Weights of a small transformer language model.
Architecture: biases, tied embeddings.
MLP neurons of a small language model. Each row is named by its layer, matrix (down: output weights) and neuron, and shows model dimensions 256-383. Each number is 500 + 25 x the weight over its row's rms, rounded and kept within 0 to 999. Numbers have three digits each.
A block is one neuron, or neurons of one layer that tend to fire together. After each block is what it responds to, as a language model described it from the Wikipedia text at the highest values.

L8.down618:509488499494501544477499470484487514511500471481447534497524526490486463492509522524469472481513461515480504535464502534535554476476517514495483479493504542440506523507491546499477509496471441526506498503518492484535524507509490495485447511488557483494502476487455502521533511548499467518516502502492511551492477518510541555523503477507507469524519479443491484507483484521452490499506
Description: Verbs after "to"

L8.down1328:480479474500526488510512529516491533474527519471506493550524515515467507501538525499498504538486538490505513482506546533482503512486462500529499454467492479481471480479513489480537524523461505510527481510494488527477472477468516543513460470534511485514488489458514505482513529476503513484517489527481561474489464490505459489484451501499508447479487500554517483491516453509512471501503
Description: Closing heading equals signs

L8.down1117:454485495493464505515515523505503478512528483485515478498488545536555539474491502506561459508444500485533498528498531473446519501531531529528495437513537483498526458497543505467484572499495480474529493497457525487491493486510491503514475484524551514510482480498465519521510479508490504453485494544476498481515491520487460520485521519460462510491517507519505485510457496466488498531448
Description: Last token in parentheses

L7.down215:506496477486476536565502524510499522500472517506490500481527450485526522450478511457487476498529462558457464457459510521492480471538482491529481486471525457509529520523477482539491476478523466494510473538503527477511518484532521527469513523514497474504560478510523473519478506495500476505508486517490515477444488490494483491482510479480505567490515509517517516534496471523504458460484
L7.down373:525455450463476478471511529470508556467481513472438509470497462481489528463469501506533471493457512501529513492489478467510484531511501512559495472487466521518515500506564524439462487493500522532480514513470521512522488546489505534489491509503525455516532517500479522489502490524507483490517488489517472511542500494511469508478489529529466500506506471516481481526499489498521490511517
L7.down484:480494497544522473497449524518501487469515506488497506495524493473492524536471522535497542510456491537473513486523532549545494495479475464497515506527479471518438515509524468497544524550515501459514488543538500498502498485487509515523509484502508481522510515471517470490544523506508501496518511503501496495487524510469509462507495505509477475495511529516559476497525533490525523477530
L7.down578:508551498568502493467500505512533497461527499460525492447510530474520494486509526501485488472541500524536507517458536517462521489475492475587506465521517511502500495519492486512463477499512438463492528528497517530467486530471484488528509459497497450510456535494514537502499478499514513523469501537535491479515523467487499424474483511492570483547527538499478444483502503488497507521481
L7.down734:464532458489456481509477480423534520474500478523474503493494457458516530482500494468492547502482512477505510518472490516534484541505494472488505522493478480507460513526509508490491520516490464524482470533471525501521460541517500452517532553494483488478504520535496512503495513525494501465491514474499533520513457511508482477482489486495496507534446464522545472505498475480478521496508
L7.down921:504521472495486469466481541503501520478507518467534484541504481467499487504486559495517501508513528526479472475502554461508511575510574490537503491466502507516527486493526522494522488501461450515512506519488489564485477466452502487477471513426527490545510535477484472521496507533515504472509482474476510526502513528506486465547478474501458483499463512511446519495498471548473496428495
L7.down1235:439531493535492547512484494510530501474524497480534517480476516488530455499510531452504497505534505504457436538472521514535495532493514462515510493498530483497507517478505509456470525476504484486484516516476506532494482517479501501514484459472483459475514510511466515487480491471495499543476520488471512530492492443487503428458502491498494486550487488496479500489494495481506464494473
L7.down1464:474509525490487464485462475462474502473517508499493507499456454510437509507545489504495514466483523420480482537517487531516507565493490507539531501477520471555513483492533465481502514469473501478503497531478528539509490517459509568515503483496489493497474482481458483466529473504436487520501536455531479485521491465430507479502507485492504506457467523509480525462503532514504487463493
Description: Empty table cells

L3.down26:520508516492496521473536460494484548513489501475505497508514522498483492492491499552477528509502511484523516500496518509499485511503536489470471472489490498480539517504423431461483507456539516472503465497456512487478453485550500490530499467528511514507498477506507505519515542541528543514493512505505505518479480502541498541474512484486501501521529497512466509490531492533505521464492
L3.down214:484504507487499470516513497511510482501497504492518513495495518490493463510491478501524567511473509468489554464440528468549500519496510465511501486483555476486504529550525508486447515473539479492478495512489476524507516449486491448522464506456476435499453499494494467501534520495514482509506508479497517496541557491496503506455538503517493480463496494486517471471515471475505496515501
L3.down409:523480506500521487485508504554477533521505506495514496515489514506524520506510505489500487501493507498524485522478530501535510474482485502478507470517508484547519502464491500469530488524513518483507479434492486553489543520532522473492493476470481545527500478472505490488514517516440527476498468503451500479524486484485452505536516519529472529493499481517499536507503475498475484507508
L3.down594:463486475447486520488481497528478495534496476511461512504494520464508515477490481468490512561453502474457472469451490496549503429489522452477527534528491509505519508529500491451478473486519475537489515506524513517564483495479488519509508540449505501487489468489488510486536452505475497512532545481475512491508536466521520479521509475548512510502494526491500485517511481487464515535523
L3.down642:500521519440533522494486460505487492492487456500502483524489493470439490523512508453523479464530513485531487466500490468497467494528475472496481501490541440509508521484471485486523540524482452506514496529448471516535470451460478520486501502509552534520535506515490528493506488510488511508516518520504486516480492506490496529483507497486524482463507475473465519499482525482511542480525
L3.down745:502503479511500522501514492519496507515513476489520505524543552536523474442459486471505450488470502476460514480460492454519492470532538480495495517515488502522519482482485478473510480505467477466453505490483472508502512522497506502483471469506530512515478499500503552592499511486519500482551513537470514483482499515495531515460501482472505480499524503526499479519485487490471498505505
L3.down1281:516528548482551535459477494476539494515486505458491490471483506521542450505498494509483533490511486525457494523481508496524500491523532479483484532443521502526522505529452496556507502505501498556524466482496511468519465514487498492505528516499547494479489530513511476506468522504491493499506522493434495489507487478486503476468505462491500529519500473478549484481550481456445524505505
L3.down1377:473513489471492484483510514508501478524506465512507496494464495461494520475493503516474513521431531473517529504424533488534511469471553436484532510486531519514548503573507473496488491503508512537485475492540462496539452484510490541474515516448540472495542510482543484496497545489486517553497502495423452491515552471498513471506477475526510511546519462519504491510496475512464526473500
Description: Number and date completions

L3.down5:527478506493449521496489513498519462487541498478514495496440550479510448473497537478442513485504500517535499483501554474489522512516481484505472504502478521463522512497514493525547523479498525470496537501563518478530489515470503510457501491535524486525495506505519515509494529503489543510452545491511494462505537476507560439516492521468490486507523535506484450471537503458517490498474
L3.down71:500521480509489551501486504463531491476520507516526507432481550510529449501502485477466499478506543519484497519468491497519524517499497494502505500481481513505499526505481496532515481491511508480506496526568482499510465559487517467499500479535499507532466516458483489497476487491458478528460515518521462509500553493459524484510494518504498484512519524503531507465523484461514477512495
L3.down95:482479496487523528530509513499506493509510522521488518503519463519491472477507527502528494516487508518506516531528501476470500502511489504497536470521472553495520483441451455484486537472539519497493547504530499452497545548538504504505525513474507502510425528508537505516557512537484533525520498502491506501528501488476509530473511513505484488489522460487515494504495466466495499493487
L3.down111:517482464506506493561472493472470500510491474524476522511499477484499529492516466477476465521533498516520504532494471430468505478492467494530551477493520479477510519511474498496473546495485503484488475486512519523493514529520466473499512451543484491504517483523471523491515512503471496517501499488528494527483489486466442520436539442527522496496480524513518510484505502521475466549482
L3.down934:500523484482486516448516530473492463495517505500494493497468520531502490511497508476506508533491496508512482443502489523503464503509493502485503499469468504506469486470477515496512508520502556515502478480523507501482431537508534497469502505457528496513480510510505480464493509524478549503490560472479480490489495502476513524488490510520511503503544506504531431495492488510513527502536
L3.down948:505502503507529481522492503531511481471506461539525490475495486518488540511474522494488498479523483498475475472450428483495518490481562518445523494456477525492496467509470519487483506539528496476438491511482524444464496494507525510479486453523496516530499540525454520513518458499516511491478463469479516510495503501516500463485499514512474540519475554513480506490519490489502492538522
L3.down1230:504531506494513517482488501522512496497504551499513511464494547485458486448510485511513538524484546532489500485471494537565522504539512451489540475484469499427509510518493546531580490490466514505509498428503530502484468509500522504491484501457518468489515492513484475528508486471510454507519481506495515488494551493448508495501473469523495481487523482497525465479504473524516518450506
L3.down1305:519472523530471533507498498455499469507490533498491493471493490494469457503512434568510509491502505507463469497412489484508511478523499482470525470514458482560540491455487524472530532553526522480506483522505526469508475569499460508493512475510518479499522492542498487511473488460510530510499508449495487476520528503536479487518465491482487486538538553484503495480487495475540511490486
Description: Word pieces inside parentheses

L7.down173:464490534514510529510490490499517522516549571490517547490512469539448519534503502461511528491500517517478487527530500535489491466491447499522500529518487524540534530527503495510524561484466507521522542477453475487463469520524544489487535480511473476465494505497501503476451502525506497435558534522549486529506534589469454494485508560523495503530477526523506480466507481528549534508474
L7.down308:501512484489496520494525466466528522493491498479532509485524482502531541464495494533441474531514516495487472503512503529452495527493523498517484498513521483557527502483519490484485497519494506533491522495475500529472514493496459474487464510490497490542549468509470497536499561512523475461475483481510499432551489551519510514461465539476509496481460489513459508523494507539492496496470
L7.down378:499471486460504516498505454527481505537513525512474540502530532485453498518515489481490516501476502518493525497511536583498504505526468462526520465528485471495459531523540534510502451489480509496496510484514464480527521489484504478508484476484517421452541478486520515464473513516515500520515476537503505509515494502500508455454493497483470484475474452503463462508494517547460501511442
L7.down568:490477494498461491515542461522525513491519504499494497507492506533518534551501520500500525483519497529502480519510523509484509482507533504510497469516501526492454491494508479503507548524496466531499480489503483488466483442480520510540480523584527475537500505541495479521511444494503507463549562482499511493492465531492526523452498479504422536481544448437455501523498494502479524502514
L7.down569:487508504500505511511475544479497488520473511481506489490492508495518467500494487507470468503487490512493513496490469557463466499514548461484506518533520533505494452500502496507460431547454496486484470501550520483536524464498501513494473522503506414475483483514457526519513502533452473509468491522486490506439485512521516494459511498537511506502505486504475491486464469502555500549496
L7.down790:518503515493531490506498519483520508510501488497498525466539503501514495464507537444464521525501506449471561548491523492531493498510498517526491547533500548504492491528498467485478516512483490469494514493465549496594477502496426460485442528472479520530474512525423511520522499516521525478499513480505497493458471513539525498524510503468490519484526499476543541490512467509481523517478
L7.down906:572502434446473562482483493510507532470508485491523506542520443465488500506474485502483487488498512510475490513500532510462502493532492474515505474508475527526474515528520435549496487474443497493521505516480551479513506506504475521488522510466487484450485518535480471468494479509487529495494519521514514548497483485489516533465512519492511549456513523534529505463470494534487567493480
L7.down1339:517465517473486522516503500487498483499545468479509532492530503530540476471473490475537479501512534496503474538478535458494500465488488488514535469491513450487511525515524561443463498482496519518501469479500491475482480493468508528544504469502437495489475478509480525523490477527489505497501558489524514495503494484499483449455552519528511466504512452479538522520494435461497508490509
Description: Date-introducing prepositions

L3.down161:463516521538491497513474542483545536505502481517519493490501478500482499511484525544549489519487528505458517478547485535497483451552486477497468490473481529537502499486521502483507500500513508506515442480494512484471467489501494519525483513519504450515550478495498499481528524509487504481496550513469498463508540458503569510512499516523514539489484579507515461525474514516554484490466
L3.down169:520488499478474473485516499544525469505481531446522517543507499482516507498439483518544494468469469515500539561544525532532457452507489499469497518511467520555514533493523545482523471502523499517446515495517495524502489499506508471512470437492477485497465492503503520495492497521536510509504516527493505504518491485491487504443528506554512493531500499497531502461507460508489464519503
L3.down292:497508488504503463502498473517502503481520459510479519493486481524545508503489514541507524486467492472548481496506524525474468508469517568485498481501533541504462463501495474531507476485568506450506536473483493488499481484501534511518528466506522506531538477501492535515496517497518491524489467511520470488550458487503523608490545500519477525515480478503470542537517459486511531504522
L3.down667:491485457524511486515543496530516502508504467510491501495554473454471506476457516522522502522446485519546490512538497503491512526483482502508488472516513528514467465498546491519475520517482503462560508465479468454506521511483503541488482496489489514478506490488449516498500484508478482520516519507493511509541493549541500559498500494550464505460528488496501492525529517487513493491483
L3.down716:497570536502482484488514503525506507503499514513457489551505523525498504485482489526472537519526466483520463509518503490514510500465490510528536504487532486520463464550529500533461530529511502491462461473465468492476497461493515534528491482499486532502544523503488477487485483539543519478514472481500509539538511509508481505480532493496483512517491463501508494543463479506523483460480
L3.down842:526492460471500501474484517534508498473477445489505465454570484497483446512494478534480481487532504470514536483499477534481509536520496502498448513506476509477481530476480489501500476510505503491508471491497470472533485512497510537517532519530479490527509482508499500534473494493505526536510503523541486458497474480527537479520522506509485534504519537507520512527482497475573517422484
L3.down869:510501504497493540508475499442500488489516472522491556526508502499497506477573474482457515513508513503501499491515523482471514522494500478503494470467499505508516511525489502532487508484518490536483495487478473489445489506506510448526471526498482541564546493463514501483572512508512518509465522498475502473525531501508541519510556471520512482513518488522544462474500480494537497535489
L3.down1328:512499532475526511508510486496515505528487488529515508541529530468499520455520494514497535504511478454438521539556492477471510506501496475515540500472519516500470454427504554513471472532483478473491530472532517473484533491464521479508479482493514533511552481561530522469506471468516458476558528485523466498550539495500492494505460484507533487527491529433470495506446502537503491489509
Description: Verb heads taking objects

L8.down1244:509528471469518488507536513533515468519533501512490499526463466503507505486505500495522493500478503501481505474474496526507506466478536481486527546466439505537510534494495488453510428530512540500496540520509506531532489527529500481483469503498499488484486504468489501497474477534546483462484493477521525504494529518472486481535492531501487477517428542502530513501483582507514493509492
Description: Mid-token in names and numbers

L7.down220:473531524480495469479519496497537480521519470488487479506522445489467514527523516496494481457486512492507475523479551488479478510507508466480490493471455486537505480483528506485526469475465485504534491465509442512508497463498510477493502482535489463506476471553507485492459516486474506501430481515486550510505544521491509463526520499503470475480455499509485519480521527465495500522489
L7.down410:515456504519514493494459523463460553505479510552527493479502495471502448506509524479489522487448498494494502471497488508520508494481441565513513515497519533479537482444520531500538488496526491487439548494481487548555498465503502493497543485523512492532490489511548457511493496532510512510489453472484513512521444539510502508488475491455494519456474500523519479512473479460486525494503
L7.down548:482524460452547515476581495456509490500546479508500515513504498476507517522524535466532516487457523490520491487484518492544477471508485530495511532500543442522509507479494454505489510462538481509497506461513442520486531523521512507477525518489507477495494461535524491466486502514501505531520502512497484451515512494469470529480541479499452485516507497482476517475520507557486520524458
L7.down1041:486492506509474502521471577477465482499505548490503505460471527496541487510482490524470532517484503491472525522515499502498508540516534520532496518536512517480498473450506541467552454502469529526496446481488485531516466485524471501487456489507501469475508527502487510549494483551507493472523513475471495489495491469499506473498509556467507477496505505491505471516517498483503447513477
L7.down1292:487489463507492477451525553466489521508503486510471511495519461464491504490494504497500462561473534507519527476501496540472472474475494554519456521498525511466506506508552500450502480530504502509526505501526496479557506525475501513494509501474461486494536486533513494499456496558481505479493492555511471510521521492494484472458487508513509518483475488497529486525520545450488533504514
L7.down1321:502511526523486499491544507505521529520504508493521486515477503484468533493487558481480484497506475534509494488455496497470488441482507487472524478521482476524503506459469495493510470475477506537494485522519511497466482451471506481477507538484508466497506492513480515472515505489482606513471488457484496527508564476519506473489510517476498495537496524488480479529477499523517503537449
L7.down1325:525475500467511502465527506484480506505546503538498512479525483495487501517481488520447501495504508493502509482496486494507488468473516528554475520504496429506495497474509522520512580536508514539475497517492492522517468535510456491524481470484533478470503484530475538497498471513459503516515491510464510520539484517466515461480488548514473534503477521496503447516477482498463485487478
L7.down1385:507477499504483465539538468514508493490500544505492479503540477477447466514504504511487552484491500490498482490506505451498505524519492492498484467516497511524471548527509462478542522484516493493492495552476496538476436510511502515457497478487486532546465491512525508501478489454550469491495546542505482531487498538495491474486499548509487501504519495530482537510500525535465504511500
Description: Heading close and copula

L7.down125:499523440482473524522500506484513519523488479471464562520503457514539519508584497463470488522463521508476520491513508494461526519537496523490452480483552486508491544489508501519513507509503509558497505482479504486512502529531515475510474517486508537462483514488501495487488550491466528519505499460533505475497519476489460507463513508485523482487505479512515478548499475534495493478508
L7.down306:506502574518474497542501496492505504450475507530484530459462493526506514536510522481549524519507490484515438536526474486466558507499496550504512489487481490523471482466509483493523540528494557490458490504480511497456474466506521554481514466502550520522534495496499495480495484472522504458507548524509505506528468522488495480496481480486526515491512489520468495479484532483510517492520
L7.down356:506473481552492532514486511511453482455504499499519503445482484493471526508486497511497520535509506504493552473514534497482542518490478501501492505506487495486488486510495518516510512503469490494483531503534509485481477460498506520546523475473486501530514529437478495455533477543531505489460507524529510527512513494472518512482511544508510516535505502507532530487491541452498522523519
L7.down579:540488539511496485499498471515497495502513513544492535486485501551506548509534527489501496482524509486460471561510481480492541492539481496506498509532461587485484528474465492526462490490494476486480530529512506455463478542498521536502489439462475531442514462474500517497463529464481510503542530506511502538508522472501524444505511480475488504493522500540475521471512519448544449594474
L7.down755:509474513489495558477528482511521485507491500499509516514478512506527491525551451540462471495494525481465509499548483507521515493543481495511468534476487528541518515521493501495493546486470490490439491474530526477479488526493486479499509492496515500492499537491527493455518511554512519526478512511479491487503518482494481529488520541509556462494520495524522501514483504503527462472494
L7.down780:495502490496499515504482533473507513479475482487473483503500488468523516468535479501497557515482471446497529456534459539514520472520490489517504537542527496550538493500534489508462530489508478558501485462501548467522500483509462474456509504483513530450501478492525495482544487505478514522531500492470520515508560533506495557502540507492505492528486491506533462520482479525511454479481
L7.down929:504475492497497543489487474465521517514498528460542479543494496494529458515476513497480493462494525464470452508535459496516501511513478526501499495498448481526469452488468529501483508528518486511461534510547504529486564518488514503502476467526486558510473537454528476478500519518529532459502467518494470527483503549501507523489501522498504454536493465540517508508432527480478543526522
L7.down1369:549476495495519473510458486494470506507470502492507506526486457529490477545531488509479503498514478514488491556536465505530530500536522476485518534492482494451497526526492499518453506476502477477497473490558476510482523533487465447505481487495512489524491507499476475452499483521501501496516527493494490502492467486466501548516523511531552489532497498505493490493500511507484472502497
Description: Main verbs after subjects

L8.down243:509512511482520518493494492507509521518498495492472491513512456507516471474498461451529473495515500484468459536468497493505495497478533459482536474504504505499519515490495449507499479501494474519491522549524538486537529511538475516491470559505517447464489508514481487532491502489500482533526506527466477503469525493496529553492513449507484511519482470465523514501540497562487507510505
Description: Predicate participles and adjectives

L3.down281:492466509508507488483549547517511515504481518497477510489482508538487517472484532492530522486476498523478479515521485538493499514542545482475496515504495514455446500529513507516525472449481487482519508466507517507524507495516503543492515539521478507487514488519546487487484481481514455504553494481502535505487510536573452549510461489490493478486535495494458510492452502495473496471495
L3.down715:513500510473503513471511479519544535492496518521451510442506489534489531500482549481513473515497533460457446489490556544490493511505540510501459447481515489496482488487533509492460504500486507487495495483512463500522491498483521492485511472483466486495547519508500506522476498492525482456497467509491491517559527485495479485467527475494485526506448554492480532506502528489502421455462
L3.down1032:501519481544478519552506512508518512473552493546493509490441499487505457537485467511500488516501467481493518498509530518526544539488489496512504517507491522527495457484535547470469497501505498500474496504475517470483527475512481480489528508472528509487502520518511486501476532511519495501495511490541531542475493494490498476512480491512512490526488480493538525487488523495536527522540
L3.down1152:504521496542474512507507506498558508492509526472504470496522487542486479483494477484457511512504493523491526476484459492535545484505527441525568527487538494523481470462499481494521514549456506489475545508485491509514506500443488485512506466526465542522490494520498516489527483510523481485497487501547550461493486497532540538489490474456520501525466490507540512470492524555560527519521
L3.down1357:507480515529454529537497544505521482511508491497477497463471491497498485492506486492494500487508502493494542484523457532486526509482469522456486487521532510489490481479484543485528481480514471490464518502532514519516483538534525433527466497501515508563478495511513476527473522537471538503480529471489520517549518490535470510495484523484501503527514481503483500507494484499523493520505
L3.down1371:472479488464507437528499501521456492464529480537513491530507480512489495521509564499487534509528522484534517486502497539492509502530482516542502510528516541532457505500504443486499544498530493516511503470528519510554533520452536514476519483505528494501472506475497520492496520526493509496463496511496511516526484444506465506479526507521525469545519483544507491524512454505502500498498
L3.down1390:467507519548518468500493525522487474490540504526515491529436526503495509531500491478466551486533512490536521472491478541488513510491543510516502483498517549467512478532516478541534522482545495496498507527521474489501476485451477446508472485512467500501464489497471470512476453511472440442474485521501514490495489536495485512447448523490515512485441496499494533473520524488494473504494
L3.down1531:480478513509444466475524492539561487477461527530501509573441475511522498541495477485491477483486502495526475512510501484513482509513524464448473517526516537472499510516532513494481488457496499497568499468486502488515503499520577512517496502461505489515519546514475509491474484516463511511484473509528498461527531498468457516521507494455492505476479485483468515554532495476491482453495
Description: Predicate after copula